config.toml
n_layer = 9
d_mlp = 1536
norm = "layernorm"
attn_scale = 0.102
bias = "none"
init_std_o = 0.00522
init_std_up = 0.0221
lr_head = 0.00642
warmup_steps = 482
schedule = "wsd"
decay_fraction = 1.0
steps = 8095
MLP neurons of a small language model. Each row is named by its layer, matrix (gate and up: input weights) and neuron, and shows model dimensions 592-719. Each number is 128 + 24 x the weight over its row's rms, rounded and kept within 0 to 255. Numbers have three digits each. A neuron's up and down rows have the sign that makes its largest values positive.
Before each neuron's rows is what it responds to, as a language model described it from the Wikipedia text at the highest values.

Fires mostly on "New", and on "South" and "North", opening a place name (New York, New Zealand, New Orleans, South Kingstown), plus weaker scattered verbs and nouns such as bought, scored, under.
L2.gate686:118118134136123091123132160137140142094128139151180135120116120139108112145146130130165112155092109091122111103129133167148104143105145110130143102171121142100109111145107140142142146159152125115136097152126149146143103095105131110112130140133131152126148143121097102153101116152117118065141185164138101138146108143097117119156122131110115158070106101138127091131134104087141101147161
L2.up686:089153169123100143165106117121150154124138134167131115148177137159127122117119139145147147146125099107151143118107098108126110092105110136113115164120139114101098134112156163161135168158111103115112161113152097130108138098094108125041083123148135126075168122124152095137153137137149152120109104141162139149138125097096135122078112113157112132115134106104165132146176129124133150072111

Later digits inside multi-digit numbers, often just after a decimal point or comma, in census figures, election tables and measurements (2.2→4, 1,00→8, 25.→8), plus some table pipes and bullets.
L3.gate1104:160099156102139127136148138112094153121084114137112148089103091124148118109176104130107125154130126142128139132147167118117137112127095140148077158139076164142149129101135068113116091123157140150105123123082136122125111119167166108113136127156133093126134109140144124091150094159131133151088110127103085118139147167101086108124137124149096078172129173100173137134136121134135117116138
L3.up1104:078131123130119133121132136141143148160177122159133106147168126140119144183137141139122111134139106117092106111097103136099176127141111149131139135157133175069151103155143158133146137117099098112152118132127153152133076115130109145149096179128140122153105108140118103153141161128137126118137078117108159146143116099122157097122100136157177130154100096140143134138082096135129140134145

Final pieces that finish a split word or year, such as 201→3, investig→ations, Dres→den, plus reporting verbs like released, told and table headers like Notes.
L3.gate1160:111154141103156141125106097147166100125099071145098123144124124131084088146102161129151096140153089149102102135098138141139128131102139079107090156109142119122169155148118101147143136105145149157129136157104131158126113103097107138075140120102156127142097081150134136154090113131186166083119157102121153113145144172100110113103147146099114160133126137162135117148140151122102096125194
L3.up1160:146105121119116105116125140103133082154142119123102132192130106146125155112183113138147173094134098112097126128089131170108139109157148121157121089127127157120107143142130172133128127122135122135165123085104139107098113136167152129113154152120126153076138115109124158118128106125133130157134164135132132153137160106136100111110124138116131125114143121110134132142136158139108122115127

Mainly the space token before a four-digit year in full dates (e.g. "6 March 2025", "August 22, 2011"), also "==" section headings and word-initial "b" pieces (bans, bugs).
L4.gate142:167131122105117121135107152138108159106146136083159129175106125144101091173113137147142150129130115165110114128180101141110088100114099122133109114155127126131132112139143129119157161106125208137145110117090147148104134145152139111090142159113118108071106110139168159132117119136096143110122122157137139108113172113169154136140112116096142152148114172156123140134120179127147104188152
L4.up142:140161107137159131113128148154103144131113126137126149109139110158113144131098135111148159125145127159121168149124142129104110163115122141166149123153159130106136109098117119113147121128080158126112110109124116142121130107145105153108107159145128135111163104118108153098105154101106108146145121137073136149127138120115186125108124123110135152105130101149136142163102149111117089177152

Single digit tokens inside multi-digit numbers or after decimal points, mostly 5, 6 or 7, in statistics and tables (43.5, 235, 1262).
L2.gate562:093126082140100101151103104151141147149110098194080118141172145146148123158079137083132092138112140122055147090104146110118088125163094100128153134146125157145130104098131104162142120166120109107102134186109119117141140093093139153155140112135080087129128096128112093127106136120142127124104169144140122121104113139133104118131083115145132149105079140096172095162143119131153094132114
L2.up562:136106105112167110101116162117084130108172124128149143069125122145152122133182069133144119141153132143093102124187158151145161098122150141136142077135109155110150086121141116149139133129145145116144110120103137125068131143153138103112100135133116128149107133114110069100102115107125170142147106109121135149125148133165151126142096161099094147140110109127108081082137138162111166125133

Non-initial digits inside multi-digit numbers in tables, dates and stats (7'6'.3%, 5'8'7, 198'6'), plus some word pieces (disapp-oint) and opening quotes.
L4.gate1226:117129125077153127149109147148087105118109137110123106125104130090111147135092142118128109134167123147122133147127132188160123106119135122147123113137129172149129161126104136143109114163161111108165160130122088136172158127129161164115134114106106160105151102163136105113150161131111149121172088127123149142118142113101193134125119123105113105161087187130179131191118126160113179104154
L4.up1226:115110202118121142113137140133152112141156147139143118128162113105151178127127150109092173118137133099096132139106117111103167125122136129141124114087146131124119141127127135144170149150140111103102132093113141144123145093161097119120109140152139157112125121153106077138083123131168157091141153101094128131131121165109153129126123146113132160107098124150131166097113117150160105144141

Space before a year after day and month, plus table separators and sports-career words like contract, lineup, finished, mostly in sports results.
L2.gate1021:126160128080152115134132124153125123149143135130120096152103152151106102125086176144144097102159095122139123108144100097127134155096135141122120140146123122173126112116130127129142135134151146118133107125179126089173151119115123128129099150110159113141149113138153161198129121119119077125110140127111120164103093136107119115131137151075103156111113090101138085149112130129128133176103
L2.up1021:129137099157103110129150137154179112126150106137067160183092137150127087114119133162153136103116153125103172079123126103109098154124153177109169110130087154100126114144132147126148124126085138175130115139135143074149132116095147076088150118141167114124117134136136129149128140144137131142125153095166106115125132130111146135129137094114095149121137150108091140117116116134120111136141

Word-initial pieces or stems that a suffix or second word often completes, such as capital(isation), quarter(backs), revolution(ary), Re(aume), re(jects), New (York), plus some plain "in" and "model".
L3.gate1415:104145107121117132119098075152132144161147108147108147114160129082095143145164110141122149117089136147130130125124193172117109091175186093115144174133090140113172151097120133121127120124167093106170110102109175128105141102122154108133150137096123149146128117123130154104166111129166103125106119131081114113138109152142105130127138120124073143132133145111117137155151126124074146107128
L3.up1415:127132178129125074119125138141120147096149132076151107135128119126177136156135106112109152150159099093182149156131127127122144162157124152148139112099137104152136107154141121136113135132133131127125120113144153148149151127167125151111149130110143124118120092127139165172133110109126097146094146138130148133133148121069085083132137152145128090118151124115120156111146124147125149138075

Word-initial fragments re/Re beginning a longer word or name (Receptor, Reid, replica, Rezende, reward), plus decimal points inside numbers (96.7, 4.9) and table pipes.
L4.gate325:127129140109168096098098137128139108100160119114105109064116098157167113135138125114122150145124180126138074076130137089131090130123135112128121126141126111149187148187119149136118122111154145128088107150122141110089138161150104157156118099128073146156099108097133096081155108186108136139116153100137144141171146170090134119081166168119083127136112154116121125123132100106132144165139
L4.up325:116117150081112149128129189116136104134115081120120148106152102109192128121149143109115087151154122102133117113123119086115107096117122111137135161104107148132148083180088149161131149113135131118113127120136137155104145150154137134141051118167129148130084138099149121096143134149149142111147077130118139146107171121116108149142151162122107136117106123131150148111118135121119145124067